{"n_layer": 13, "d_model": 384, "n_head": 6, "n_kv_head": 6, "head_dim": 64, "d_mlp": 1536, "vocab_size": 4096, "activation": "gelu", "norm": "layernorm", "norm_place": "pre", "norm_eps": 1e-05, "positions": "learned", "qk_norm": false, "attn_scale": 0.125, "bias": "none", "tie_embeddings": false, "parallel_block": false, "init": "normal", "init_std_qkv": 0.0176, "init_std_o": 0.00345, "init_std_up": 0.0176, "init_std_down": 0.00345, "init_out_by_depth": true, "optimizer": "muon", "lr": 0.0102, "lr_mult_o": 1.03, "lr_mult_down": 3.0, "beta1": 0.93, "lr_head": 0.00564, "grad_clip": 2.0, "warmup_steps": 200, "schedule": "wsd", "decay_fraction": 0.804, "decay_shape": "linear", "final_lr_fraction": 0.0, "batch_tokens": 65536, "seq_len": 1024, "doc_mask": true, "train_tokens": 367100000, "steps": 5602, "dataset": "wikipedia_en"}
MLP neurons of a small language model. Each row is named by its layer, matrix (up: input weights) and neuron, and shows model dimensions 256-383. Each number is 128 + 24 x the weight over its row's rms, rounded and kept within 0 to 255. Numbers have three digits each.
A block is one neuron, or neurons of one layer that tend to fire together. After each block is what it responds to, as a language model described it from the Wikipedia text at the highest values.

L7.up118:103117115083135104170145130138148134100164125118169117097130135139145124055122113097114111097114101110111128163116098109146150109149148191108139132125164119104120151156109177164129084140112135102123101162134170119119139111177106086138141170138139130121131127134157111140166206130109124117165109082095126143174123076104135128106119104112133134115120137084128133080109161104124144136118
L7.up691:156129124101116143128115077138107085138108125162166121126130155123141138105159108118119131136130124119093106136154123138131109132090109110127144110124126070097122122146107122131130114147131131134148153138129157123126145126113151085105122112142107155115127118126061119136118152143127097143163124125133149119130132148127142118111130131100096100094100156164136113121137167094127098121151
L7.up1239:079131133157149159152093124129119114137139148143094158117125179137131152166146102146138098124160114162082152128121125114130112135100113097142114116106153087141143153129122170143150107153131162092101172097123132133112166126112135130121105113115138150132096092140146096157145095124119119147113119113160141112128139108115112149174149163119122107093089090112082137130147150129127114137104
L7.up1244:148107120144120133111138162121154151122133081163141147130139113113143152120103078113114137173079140149105129118130109148112153141146083130090097131122136155129148193159084120131123141120123115125097097175113115115139166088120132121107083113154167111114091134138106147120101137110130124134165143110113120120112116123121110208143167145139131140148119148215121110104131143127110126091099
Word pieces completing a multi-token proper name, mostly surnames or middle names, as in Glad-stone, Del-ano, Eld-ridge, Ros-ario.

L5.up121:114090165146176114171139105086148139126154091111191140161098107111167119101112126085142134149109164117099108146117141149097143139114120122114159153140130142130161140120128122127145112141144149102115143098145125067111166108133107122120154123129160091150103148146110163141119146118132154146089129125156137111070155160145138124095121156120137112148117112167096148119103136144181116124114
L5.up299:140132117144116119131122153168100085113128137163140136146135127130163134115174153132134159112138103092086101120084078146174113170171092107130092158116134127137146150092132095132135094125114106160064116097121103128139111129066182167133121098111126101165073127117167162088144140130152130095134115143106141111110133168113119161150103147151146163130134118134080132126175138114127193115152
L5.up446:130113164108080119118129145074136107123099127155161092144105157113093120087135164121108126148171135136094116103110119179122141104132110141151124140111106137143180119088104142107164125155151125133102060141115116127084118120120127126085142142099173129152059088075092132142111144117135110070139102149141133124147155114149145138149114154116146165143127142126142136129143128148094148124150
L5.up569:104148160121121145132113142103116095141151108115162067155127119107146141124142138140143168128121118088151115110109081125150132146144122104127087089145106094135126136132136199134160093115111114141129130109137136065122131115138141098111134112148141080125131110116103141160133075154105136170135102139159124132140141156108139150122119152091125135130136141108130151086170121130109078114062
L5.up670:090106181124106104089143110102116119142136142140142093148128142113111161117105161147078128099153094139108132165098059126118158163116132111111134088126135134145122119146140057141113107134140140107174133129138148064138153109108168134118124126134149102150115111174136092138157140163148115126119126128151097173138109124132148100098152125156129140143159127121133155122081158113131110142128
L5.up704:085158138154093143132160135148124096156109123113120153156143145114142129190107120077054146116145153133143127109131110155191097159099139094121114113125083090126076089102100124127115143157112152150114127102148130119146145124117133134121168134137136148149151119135131148137115113153131148171088162077090100090120108135125131142126137118067126152137111143105153121147149085148104171106126
L5.up825:088135161076075159144184122119085138111113120154162119112127134090152115116133131130107179115109139149092102135096131179128129153141121086159092117100091142120085127143142162152115081112133149178138127112124133094120102110091147162129162124116146119113125131152086142133110163143150164139147102152102123091138118138178183143119110127163178142140120136099142102125169147149139115122143
L5.up872:121127166134124111139170136152137074112140113197137119119121109133137102120103124155123144119112155166105198112125106161103121094116168098131143104138119136110155142086153100149084115115103148111152121132129111130139133113110105136087100126172113142129117124113125149110134145105136125098093131110153118133148167153143147158156106083119151103151093123140101131107181089146107096130130
L5.up987:132150133105134139183108124132121146096078171174174113140112135118152100173151134183126142096123087175108130153108116134110136083131146138138175087109130133137122158137094111141147133130125140121119080091105117149142117126110120098118109147098142114114086103108137097098149138166147135090122103146104109124123167116115153121142145122117133155091127143154129152161156097130121127125133
L5.up1192:083111159095101135131148158138121104160162157144140103126130116092116133117105120165132133124135147133155168109112149157106131134080123108131097108118098106154109147139102094092121169163124127093117131120180130112116107100100113162081142117119111143156119145101090115132150109152130140096111112145129117126153161123116131127148153141111179161120113155127117145130118127130163115103121
L5.up1202:111131147095117126106131158099142145169135143162147124135129129082134129078123040143131168118147131059104132133092151126120137123135155098148125121138129136174144130091124135139129116129136151122113093144142139138144116186134075137138113129183113122158115139125099152126133136140148140099095115114130127113160141102126104148125129145145197112112138122162104125105144143155101133144124
L5.up1211:102131125067112133129182134137073103134163098158111146133115144110101110152130095111092164126106112077123114139120113162129129111113129115139155099129130114154149154119174169136158150118152153155169116113108106121116108100117138110141119134135138155125104084102117129139110131161169134094157095144122138146137145126157109116160088129105137124131118109176121152131145073122121112144120
L5.up1273:089135149071106179099106139102112128167117123160174125118101070091152147100107179102129144129137107128123135168132173150161065151157096080123129107128088119090116163153132113136128069156103175127151127115175156137118117142110143129122115122139108132110111171171132118124093140137089139151082165107124107135138140154164138178112118112153143151121090146095090177121105116172112129142154
L5.up1353:091105140079145121095163174123121131190110131135172143119139134125149073135147098116149187114114117104134124122130159142115114107116135117087089112107120115139142153100114144113103162116144092127161154146150142119135113139163109137131130138133090052105139135123151140130139115132187166140140149132102130150146099147115159160132127141135152139110144127116136146086110135138123218092138
L5.up1435:138118123114160154141137142067096114154073107130168142079128116159110110162102096124107212110108104152097124138087112120175155124137165118109096154146103101114164140096115128136099120124158112110152073157119110136107152116097144145078102149144120080143119156139081140152139137132096116161112115161168105143164178167138153128096155090124100074143115188114140123095143115132111159114138
L5.up1490:086147136097109125148118130116098114156174162122164122101081169156150137129126114143098148102149123148145117129143114070084131114143135100077131106110130111129138100093084094156138164075138123173153112140137121130155149110124180115149146118139109110098094147126104152145148156176107117129094099112157097132105162163145158114136116160152152155149123108086153137107133162130130129131143
Final or middle pieces that complete a word split into fragments, often verbs after to/not, such as contin-ue, den-ote, g-rown.

L9.up1138:146163147114129097145140121152103127105127125140112136137084122114111105114148163137140078136190128109118111130128094093135140148115144130113141158101150079130138114187160108130128126103167121156101098161111195138122150093127156087124090114110104137116117113092108175145128158088159107145167123111142139087109156133121183110129091150118158080152100110153147098124117144116146088142151
Final or mid pieces of multi-token surnames in full personal names, often in tables, rosters and personnel lists, such as Simp-son, Hend-erson, Pahl-ić.

L7.up368:098104119106058137117126103117084125155122118137160131128071113089162134134078117122106122122156118128136163113114111137119138127130129099118102121106110126141096152100138138093126149129155124169117144112158136108088148093139085151115099133152124139146107130094073143125115136174140156135122166125144119162145139167104129098111105158077140131133111117119146125123156136140121114133126
L7.up1179:122142132099097138125156139105142135146173129103132111167104156134162131143116161098134081160080103125110136147113160142132114098153092130122122153110096135117134149106155156142152126103145121130138110167149160133160142125149127162150104100151130103116142153102159134098148134089166170146095104132104112142111134138161101132141083106123116179113073183180103135068107117147162110089185
L7.up1314:117108124096094094103099082132105091176151117106132125134054109135132131126103112138122120110149121122123128142135101147100133106175127107088127120104126097131113149147135163138133103119156158129120136103149171116087131124101091179116087083159095149157127130140125168134117172162142157127118144108087127101121146151131083112182096136116086139102110140106132110109163175160149123122130
L7.up1399:121145108072115104113094190150119143127117089169126113163122116078159103139126145126112138126111075168134133144146170116130149162115143156092124097111123094155122146110127171118157130128099097127102091144132126098155119102098144151116099070137121100142117140119114138126132149074149137133119161124096147075121147147145115084132103163088132144104090121106145159116140150127091082135129
Final piece of a verb, often a split word's ending after "to" or a modal, before its object: man-age, investig-ate, resc-ue, to study.

L5.up300:091134177145139187175112147164125121121148153164117140114137118101141129094122151167131145110183166092120096144090129085123178121175100142138113122140206137125111136163112124141123086154095128152101088107145131153134114152090106152111121124116146144124091102105137153146154093155116130107126116145149091165151102119135145126103146109168126138099155106161107123094153112156112114180134
L5.up343:123138168141155135185144121148111122111118107188121087175111163117183087084109109126121169138110148096114177110094092162115105178143129127104162149146077137206115174127141156111158115103140143141109121172149093133109142117104103078136145151145133138118128136187156126125159102133089086116096107126147095128121121094087097138096138136133126147117137133117128086143163108118180095114124
L5.up452:124167141115122162136152160105107086105172157109140137167123153146137164144150140128146125145116104138109177153148126179136100139124073174121140102143096113134125116108169163139133124103112132120094127125141152133116133133097113130134113110149143135128155155178143086117143100112121115144119136143163124094130140130163132188142108089109077107101150158122135122118123076137107087150142
L5.up459:130151172100122131107141118129091136102140109114129143131104127120095112118169141082108118090128130131128138109142100149136098109125121126158135135134082102155144113162137136151153120115191143122121118092113149132143147092114119146107114117088105145169104136166130119142125110102095154122133123130093144119125091124128088177117188145145132113155158144151148121131140156156167179137156
L5.up496:125146157144136157110136160163146136124155114139127148139137097129118132161145095161117124147133110109085119142106077136146104157169100130114152130142164096141136080117118147124160093154146118143097137097139141090143084100123112106091101086123120154105120082149166127145088150116095110108148173130145144142149128096120121137114137113090121175086163119151112162133118123157114136164117
L5.up542:157166125140135139094105149092098136104155105130121112125098135108111115129148106134108124114156147124105130163082101116147153160148101080120140137105096166125139099205123123130103112128138138157085065149130179134151152100095084134122118067112159177093145126118106162128129145118104123131110099131151143121086132092179134116100169108149084124174147132148121151166133149096161155135127
L5.up877:133183146163148136144153140108132130148159118085126118144115139150132185077110133133114120139109128114152130114110136094150152142164117099099151147157160146106115123146118160123140172158093156175135134155129143138124151139120111099121088122150144169118145130141124114139091100151073123129136146143117135121099148166080111142113160141123101135121152134100148154127052123085132085139132
L5.up902:118153108093105088158146119125119135148157109104145146127116133140125131131096105114112148114141091113085155125120078148166121134143085130122156111138132095089134101152144103126123107143097166139139131181106150128121142116104124140183159078127133135135172132159105083137099121171065135136148137153135131122132150107155102154108124171093127109134131119134143128141090137144117141131164
L5.up1017:150106157119087142118129149151140136149151145121124124135128121154087129157146130114112135139138111138091139159096137139127137138146136074078138116072129095125146093117191126093190118154157127165123123129132104150109133138150144109138175125144060141113078126159098162119100152140119151121102112136148108159144136136139125116119156132065163078140180118104129112102113117134157149164075
L5.up1031:141136130139120116139168125110095152109144157159133159178122132162155146133117098169088131127171136134139190097143142147127132145176138134107107111162118098145054140149122104139087080137107094148110088083121129136187140129112152115107134149124157143098147130129148111128134127119168135112128107152153123091159165129103112134073142105131111119112172170126145167094141120121140096123159
L5.up1083:125120149146107148131113114114118150137140110105121123127124114149145141110123140109156151091118098114107085163139123178144095104118141148108138119128162101137144125108164138114120098164156148135125170143101144139100112123115053140110064140106163117148118157150141144119137138150131102102128161133124129145133107098112131139091141119119077150102148161109109176190072149151093121118125
L5.up1102:112173156133141167097136121143079156106125140136148161135097108141136130112126112157132139184122110094148140134147109120146162151106063149067140151146155124121120107179124131133098138155084142121110105140126160116136121142064122135120108148118116147158171134146129129121149137136123096152085158105134167123073129129139122147119143149128098121110159143074118147169108095112157103177129
L5.up1321:143144145116147135156116132135104122140121107121122123146126117107120123100143095107116130113148164129137142167133095124104145109144089079147075103134118079139134141154128140134110106153156120088147063127116147123121139070144153124134084134137122103147120097134157133132145127162113100144123126113151079152128113137136070179160157110130122151144124109129136153154107129127127132178153
L5.up1419:137148172143181109142096123179092130097140116134096121129117160142135144090144121134141153134142133144155174188141160115133163125155120125142138142116132092105082128128117091123124086146125153120128064123141180151145076148131165149074164152149093131097140138127108124148143126150157098128110113086181122167098125224162101160149121126141100141126166122137115135134136055169133175164140
L5.up1456:060112157157141155138170143164100135163148121100107141147100086147119137135150137099133108139094139092190106179091155148104131168178128161091125156120160091175113116157121126152117123145126122144091128108109148145158147114121132139174095097101159124127144075145126110148161121156083127127138164113115101152138158078131103122132134148133144097125080165115123156141111108147118142149113
L5.up1475:138126134064100095095174156125117105114149113156118170146123132101141140114115122140058123142126140090105144123109110133166123155131122086129142132102121102134091104127141114129136112104143153160120067128119146173118143095152134113146120093146135144133120114119093099149144109133126090102145143110133136115122098156152150153135118116064115150116114140112133138072091175089102088125140
Final subword pieces completing a multi-token proper name, mostly surnames, plus some places, teams and titles, often in tables or lists: Ros-ales, Mor-gan, Calgary R-ough-necks.

L9.up514:134146139106080149099139135162106116160134091133093107118123131129110159095120091161130101155130115155109117126088098160147113085155110135124185121118119135163126164158152164146138097095118113105104095102127164123126120146163101197096104148160156094168106112132145125121111140123183143114150123070095130102155171144148066181190059113160107162107115165100140096086112128177160106114109
Final piece of a main verb awaiting its object or clause, often a suffix like -ed, -ing, -ate: cre-ate, sugg-ested, pre-vent, show-ed.